Weights of a small transformer language model: 38.7M parameters.
MLP neurons of a small language model. Each row is named by its layer, matrix (gate and up: input weights) and neuron, and shows model dimensions 0-127. Each number is 500 + 40 x the weight over its row's rms, rounded and kept within 0 to 999. Numbers have three digits each. A neuron's up and down rows have the sign that makes its largest values positive.
A block is one neuron, or neurons of one layer that tend to fire together. After each block is what it responds to, as a language model described it from the Wikipedia text at the highest values.

L10.gate91:448506457533590515451481520495454516459459484490512531490523490496503545492510481508471448499471453444585560498559619514493528556407480546441489514494538453476536536507524510469525522530523546499552525539528525493469521522502552515541462539515480527532501491422504499564545518501479556474508519470554551514473427443595505479524522500571448508489489465464567426449458419522499480522490
L10.up91:492478495532524452540482460519509434458540510552492504380441456472507480550560544497630558588454545565477448528532477489505564546528451465462591554528537500473481463520417495495543469498460504502490436531479431491460537470439458518468437402559531510525425503543499509530503509503482485466496516483484593547525473533488521514444549520550554496509437552459512523536488521569394498486470
L10.gate225:482519470441487472491518464435501475531489518551488563432516480517459512471520436471460541517495506556515554503572467508540448470491494484557557571478498537470505487498493470464565514485606574502552483464481390498570495449524481529521523495487505511431464433497507507491568436468442457523473530503556516558475527502558448516536506454537540459544444548530501512482507462445487516505535
L10.up225:487446558417500469502526471443498538457561453539503509509495490549496530456549471430479571479480522517500496530511489540567555501461508530554544555494529479464454553561529537525454527488445511483482494541478482489508496436484489488474465548495539517481534469459446491526495518530475511503523560521494476537536494418521460474503423456500549427564569513536515488460468435513503564517542
L10.gate292:496464476529499564472529471545538518507527469533506492536453474477556495469514512548432520455489591533509586522507521528526408551477519462534570459492513459518481532530594565496477474490485508500495485486434551470512527444548421545537449556456460504442517424457510538476530478500418463483545522472462486442456544498584444528451470463486509537438513416458501437465500535550555517585508
L10.up292:435522544525525514548472500474549473492548485509452464496487506561583506519517533411556537519457479547538551530505568513491442515509524513530478469510508483544544524560482498440524507496570600475522400547477470520472547523479532503535524502545447485502563457472503430504510586558444521444529499472453483525454430491543541549462461561489472466460455519496496524485454512459536497493492
L10.gate464:521495519521486502508450435532449524493477471552482608442497477585514579424470489505544535521464493579495553554482510535554520536492547530529583570464477468531486516534502511517517503484473494545547412459521462434525437526528460467590470469532433557508501493555504596480482552443495489539494553488417502533529495447522547455481520481522505515553518460439460474506567484464563521431496
L10.up464:483499484477473608446541503530561506517500434485497506520452459497526502417497479492477480511486440504532571488484515576503495489477481505546489526569565440528549480482502487465505547496443464482580447484486453476500503452511440491517504464473507489533517444528459513390496515444458491495563483552461540486478541459505463514547485496508418489533471481515566555490478485540565560501497
L10.gate569:551511489492471436436496440466473557496534407524516537569489489484553557488518548544539478414494568512543509520516541546489532529474507470547464521454484481582471542546573520477538530485494544520515479441533498489516426418437549511504489505553457557534422555467538580476456529444478445573472528496419554437525560472465504473580513511468459505452459499518523455461485449516507526516490
L10.up569:488550516531439527497505432496531518477487485523453455470507545481475568483549521582480457524502534484508500405511509533480513462504513533537499561498533487536510543519514455558474526475500536488517567536464474466460523453519511450465489532486502543542483512581502485491463528472476431475572537449485487411505523479445569460468516417522486506473495513536574541466546478496510521486463
L10.gate611:512507467440495518488540490473469488508533518492436565479543598571488462421467533542487556520488506617516412565406443483477449536487548519503565512538488502501616476463487560514513553528571506428487494529480455516504515465539523509508505465529466574467557472508450489501512490373553504478466512491514481514566527479487478501496493513580470456493532546484511434512470512463531519510540
L10.up611:496483517439497471473529422471483524482562506463467614454505452583531561531536467449425494530530453547453477538491561501540455497544471543461505498505456493471511505494427477500491551544533495463497564503503509580564486497572506505484537463592417555514546540490495446547453495483432523570474514521468511544431520458499457515462437538633478525590536532499556494522535539488497514535533
L10.gate957:612502466481512528531545477503478585447537529515528531481472491502556478479466477445446593493500500551482495501521456439557421485532474541452519547504520511456498532522476486427562457572570547516531484472407468477527552464547511468508496509514441482517466556485503532444509502470461505478493472544533566503453509444523512532466524507527474516498440540499526541539471521542497501485464
L10.up957:592448414439483523454556452436490553501528464449438642441502491533561540485466499514496481574517500505463532516579485543505410510544473486584517608485513474497534496466522565519449564514430511483455464428593521526508481477520479525516556466521437478498493421535456482475489499495442518491449524479467489537489505471536469465483511465505436514488482539468539545485550542473503525498520
L10.gate1015:521524514488495469499491536584487423504531523524520545448488504559535537491527565489547504455412561504465399488483532475502553513451511554488449490372515464500521507551456516507527433494478549511491507485503537454517539481482638475506539537448478521554487496531535596521399510502474415517572464477414495547496501471534510538488533507518458458422498575560496537526527501452479514491495
L10.up1015:547496414515548479481528457483534525462571447465545521537572489481509456564455446447566468526500465439523479495492568485511497532500479463503520521585556488447485541510497501460537532469570628523462526535515521453599561554464549449493428506520462551554497479492530449491547471488531507537538488496471496543563485514482522432497501481519393455461486533609556418454473501497474513526521
Final punctuation ending a paragraph or heading right before a line break: closing periods and == of section headings like ==Results==, ==Awards==, plus table-row line breaks.

L6.gate22:520440488506493574479480528517438487465462528403504528498572485457464507448471431511456580542452499468501551535492533507474512513449529483515509549469455551466433501504493463435547492503443500556471506590549462454481558453445474478555588467531453517420518498579529483538469498503536495548502513563497451483536487455474486611560486470499536478454562442527387475561597550522504463528478
L6.up22:494459479509527545510495499434523508439452524524461531576533515500456553497503542509512512530462525530590496525537538527518589460493533417510541561470454518526466563500523471495502430519467506571520485484522471524435420487507476435544580494500501489497436400536510601539504497511531551527483541502532404453544450496489526531534495471512563526566510485500505497529522501479437511518566
L6.gate718:434540525468527533517451457511508465507491465560525511454498471572544583467485481595497551564509443575499523537521455573484487509506491514538500459448484471545448478551527528399501472494512491587521534564455505508518539461496515472507398476490497515498526489518485493430590417447526420447517487595434494492476531494510464511462435438515499508542517572562512527510528514484436527560521
L6.up718:489540539485417529490452442568449479531524474508470432485480547463504547514459457519502535564461475530545535531480507475506520541437499518569425524516487491474511482463508468532457497503477489555511493531512505455490506459413550544452474486518550498518500477490407532508519495463499480604592599498430516519542507398509499495514509464474478482569460491493532491459468431527469551484513
Sentence-final periods (also quote-period combos and closing ==) that end a paragraph in Wikipedia articles, just before a blank line or new section heading.

L10.gate135:510531417470518529489514486488460561498528489481483499507506503537419423466551528498522488522507465487544498503433449532547441502429536472440434431494440559456521522555524457460469509480480525527541490467508478496446510522423504526535481515556503454552475561482496476469514528446475498461480518495490533411445586557472491469475468475458507470455512587523547519547476511584504587562530
L10.up135:518494549433526449519474503471514440499525496462515510520492519553558478448469456405452514473460385450529508466490555509472510551518446445500517490445509513496560529516426474503488423495546417554481482439449516477478565539506456544593496470553517587508503524531533500486465453473559521480451494487562516476482464548517544459407510567504485433521502448510508457500491469488483452506434
L10.gate309:468489492494469501436499516397434530432507593485500437622508566497520506455542536482518470521473542445525494512501484430531452547480519478512455508468383518506557522402480460419530487475455494504561491509516465467498454518514508528604493511531458499504485443475469481470486431517573443479516483466435536535531408472527513488527541491502524516562497503521547463564523476466503477559486
L10.up309:512483516513502547449491458517432525460564484514429487547531429493560479532576534495478495508515556436539550545517440464539492471423461521458461462538394511436564495551534504518483475498486423460463512486414450487487480506520492485541535551567495496523532497499594493468518464527531486504462508439513471555493545560506545432453522411489520499527450508533522517514525503508521578494562
L10.gate336:515510505493517481481456472568416560411501452427486497549449466500459484533476485452483461505514517538478459510502511523519556515454415584445537483541483441597524411512473523497569452419544477470507488523411497521535456544441520556491460459484466486461504529489514481469471576433412470498522543490443522480520520557461611473493505497502497472473514514482567477540463497499558494529446
L10.up336:495473501495459575492423515509478449484540498425419521471525473565465447514533515462506532537519519473528521482496542427500541526449505461443478489498452434475526463524575494481516515536540498427508473498427591506514521535478511476503509510548534477461548536499477437556574543484521452454485526465574480477499458627506431501528535463522537435474530537511487485467472534496508498529533
L10.gate408:469490495554453520508446583471563526530456548375484495538481445536513506584568416514535447513515420450553457530451461475512522512499485507453418483502483523498543497512547465505459506471485514434522440454527506502496588435583481580466557500473511513468472564499499513427552526543448479476493472497525484476524411541469506546559511481461493441475483530520470502490428473518627572587463
L10.up408:534487377443501522485536478506456473396523485528551502475540552559528535455492439556483554524517529515495492512550511454499516495460445430509424493574437498521475540475533548457427467494579504512509488454488499570483489467523451455606489514470494476484445525463536495483540509492492504506545483526536535582492485553535503483534455473442472530509511575506506594508498530478523471486476
L10.gate557:556534501498461488473517487447512504514491556504510525480525507588503484512467540565509423454529474559440511411486543521491452553533483546505491558517492516482532501495549480454442541521473535441494638519477456501494529521508491594517447527568514485493502539525509474443499484437462518440485520508434518449469576498478480470457450493495478520531463509491443488422448476472519494569617
L10.up557:568533537483452494487480477487531561487526563476471532509541475507427462422427501555427509486557484510495469444473576509551430519461468490465489528461550474497524484448550452482466511541469508439450610536569401564473609556445502508511476546535445503530538474435528420489509530453419523456462547505458451520475503471492514478506421512498532575559515447502481492480546497556493458542571
L10.gate583:512499536518474530406529576514517550486464436518521487466523515475498484473515537484506497589538447410477492526536558527473492450490486529540454476523525565488536442466405558487512529533510538507492504501505504477495508477430524490507542505451596495481453464532512563484501505473472444492482467513455470492582520507518571428545470484521497517542505537451452551491551469481532441425582
L10.up583:423480512515429501487466477532540517446513553447476501516511514559520496496476506495566505547518557534515449447504526511551516554489503512457509495465427544435490503537518491546437551576556464508531500465429539496482577500482528563486481463445487462529533470483473493463510513464471511476419550544522502553492577548467583426490500498515442499492558495445453531454490493479473416587491
L10.gate821:488506534495509507593512559459528443416442481469463489491490494518422427506459507524527508546553515413467523447484493529479463492473556568481510549486576533565538519468484529505446538490530483500473531498511486544494494496507464572523525527461479489571523473491529520498493445428596513518515450481503495460487523497405550426508478463506454539490548501537521503458426585498568555490536
L10.up821:460508467536504474524483452531547538551498515473596483468470556473453521475471536523451468480502482503494484501486542543538477475469523514603496537546565476563433449508523450519562418529537542471524452476536480467574453433525560548481486470506516490444517518562500510493501529449489455490572469408449439529484453440536499528458475572535537559528542453529543483550559530556542492526522
L10.gate884:533461518470525422514500456545464522496495445538448511519388546509458439550519519478436554538509483442495482516507551490535497460450446525566484490481502497438477512451452499446473551542527492454542479519502519506443588511452537476467493536556451489500514451513519481546499444502518529519481484466559441503547543497559522472496525432546445541506475429560510499457466486464517458496537
L10.up884:544515499458493579477471504458468529402445491505537553518545508477510551494494547470438525479526481528480528530467539473445520595471444524537562501456436417495536512481507531436502488495512561562520536526477441535528518498555444481475467457466457519503514517509468545542529561512522524570451495493500425522423486451529528514543556595544481471561492551415538459512521590479459587495488
Main verbs right after a subject that introduce a clause or object, such as declared, claimed, decided, promises, and stating; also paragraph breaks after headings or dates.

L9.gate108:507531502560482522461459457485485567479447485482455410506440506496542494536520465536505494606437453468495527524556504447483508479448496555505552484411493518511516459561416533533465509545511535504444446467456553446509515554485487502503535559421467437471459476615532468478523526523460522484507525453585472479524587478502499460491577517458555561457471527552495543490487460441459479549493
L9.up108:538510471502534515456440484455517543413469515506470475515513553469451559469506490582542559554545495588502457483457548587501542538518436538496496543470458453445567432504532456494507493484428570479511579516481507474517514454442556479474462575566449509546575518474512526516535477480492528466579509412565438438488491584489458411510541561438507546501470503554522470499477526491469412524509
L9.gate516:527514493476488482497426453534545546435403495453550488447464477512510560476559503494459486611520535494514528465522465460533522506450444449509506442472555507524509448468494478528438491479431511536584536439546476594483498518484477447579494552483475504533504396527490482440442494416462445488519433430377480452526474502522430531494507457506494457448466511475432444521495411502487418475488
L9.up516:510482558557522558477540513528599532487422458562519535489492498505509420427503511540469500493421549517574538452470529460563432497456477503452537486433512559521531501551474483498511489415516480520541519559536540529498551502472563531547464440440506455467517522490505513502503502407497512542472467463527533519506557512532476556542514545580542484520533490541464483476405568485506461495503
L9.gate669:539501475470521500493463485491572492436461427382494448449519514509460488576520452478460543530527445532465517569456460457579538375475501505535545499408518525484485490390483490508461501537507563489506493493527540560469473455477465490505594488489483436548495460491453499455477461531467569475436512567506518427500531545508503527486474538538522485562530500525459406505515541454503425515495
L9.up669:470455490506458524542543444561486523452487497413515465565476488522478555487559508484461455503472470540463467447501533519427503490508482487502562437454451492516479502501489498530491536524454524482561466496545511501426437436461554505526530449472488432563531466522504451498506510463498542488487442417542500469487484572437506446523620496450458531479451436490510552494483473541505468500561
L9.gate685:536494514428425448591538509497447560497483463523537457441545427457461545532548540497490503479482508523485571532551488502459548484489495478507570490495485544482496446410465431472432537503481534510535539557502545530439474462485572505476528465547540461489500549463481524455457545534460605416462476466496559484469508525546483564560535442510499505501445479392458504472489496572510451509476
L9.up685:539518511552525445448471520468451540470452561434551449493494525513491501470480495508518475499507508471466552507465500572424467575474451533478498534503449515516583462481512573578520537469579550438417506486413484470453574556409516606551475543509456565472480527543516450461531525423489560466443436445553521462578519489496488547509490455552546500462512475483482573488499505536476490511455
Main verbs right after a subject that introduce a clause or object, often reporting or evidential: believe, show that, found, notes, said.

L6.gate49:530545582477439510494412571480494499463530470546444500515444471504470486482575448607504434511411544556474521540548499506584525556421479523524509433486420528452508490492487535496512521441481527539454481457496486501398522488517586542469540495490431562535511516490443445513523529515548492455523438487541426471572518516486481482549479480403538518460513504512503522554539604516493480501560
L6.up49:549558548459573494603449460493462519480489486435485499514470483578449484502437530449532563559479459502471513554486584448469515506531471521454445471495534524558470494504476554448426477459486550515494498509496541512505485479499488559477624451490607456592545473518499551492561529550596526509499543492534458489542548525536506486494528513503499508524452527457494536494469541553527496474508
L6.gate709:492588586475505497499438577511513508467468531484529498485514436535475535520512545447477486517443518545566476534533526502492494548509564518453591507510453508537537521419529474439535540483474527480477473544506485519481464537545505564467541541501511462507535535523538452510569450492516454445475506546477417379531559491510508536501477532492489576488477444512534464532534502450495508533553
L6.up709:524508490417520430515493490507469484448492439488492520504480544507461496480444595484537477464500509456476473462471529446481485483521522517474397512476510518541506504514528470509558499520586507501510463442426455451530421445418517489521506513509472532476493550487547566524475543453514525514496605513469519504463475468437513531508527434474452501505505520506500530501465492492576544524442
Speech and evaluation verbs introducing what a named source said, often before "that" or a quote: noting, stating, praised, criticizing; also scattered mid-word fragments (debris, jazz).

L9.gate328:518462587473467556473507445568494492469516491550463535487515444524503541488487513462473490591494587565515585534554469529518484537476575502541466512529477532626463493601562455507432534461487433517513514453441526448489481492520524412569440496475473465519516503489473544428520514430539526569554465554438510498565515453492512484474561451582542450487444537501515475471543509532510510535505
L9.up328:515419543493502565504518459482501529399511495501471486504502430508535557494519519466491508495500513572471529521494498537537507505411590558490432544538528544499488441608532561519506494543495438529511542507493526427515455534509488411542462468456465561486468494495482535468496550448496479532618591452477541505515512508493481526505578490535580464511450511475597509456494496535488473588476
L9.gate554:525503504443430519486546497513516547430433500501409529447534516502460512455464543495549511527482534578493459508509550490504491460432535443562432435511478488527466528455515433529494497496477493521509540539484496491534505497522507533619485570481511484522545438467471524508530501529449491475449545448488463494491554483543484540460520503510529475519512553459588527531525547469563523546478
L9.up554:493495485519455519435527456527472459483491464506480504538446488525485446452486488510493474538607518536507519505454548547553464505536523478539522531524456452554507447565538494507475451519469481538496520447495479511515547423504460478556477459477446547506474476512516539486506505530491493529539540427486570477457532503510504481538510479518515538548450558490518526531546567544510546480481
L9.gate585:500454473462515559518559494528480542499513514557486581493483437530516509493514516422553527518462522552542538536480560484516491545417513581467462443545522465547432471532552467508438512487470493517564507501421470512492491457473452451529459528535461492484505488475455528501527499458526466508547562484394526470509453517506488480531523458546480502488423515503527494453489599517505566502539
L9.up585:567456525452476546453486450506497484496511496554557532481485451568524541457451492480484554501525513598505523449479517545527502506424523495514421545503528458530491515531564465473442464500498489496466447535447498506451499515460523478482427479436549569528532497485433513503527488465498454559470546425531586452555479503497448539486495515592526537477463577463546460535531492483488510516512
L9.gate862:456507579536485410479486486531468529415525468442508415505528480507503519521521461431513486595477496436504525485518499515510524456448530492509451518495450496544500510534590431535507461513445462491526554443470468455497473454527531435576466482533437545545455530514440549530490533462542518554534490557415547478534539464471521505530520449556512417478475458557551471478545480522574536498485
L9.up862:457526533507533509440495462559505501449515480505560488501493450464465546466526527501441580537529501441527549523533477565539532453462530506566501488534575491550484469521530452493503480472497483536520479458508447528550477496517485404544519548494515530496474448497481499486462513501512478480553521509434497391462546506514551547519459442506532467462453509580544577484563547509498512563525
Final token of a line before a blank line, mostly closing == of section headings (e.g. ==Results==) and paragraph-final periods or quotes.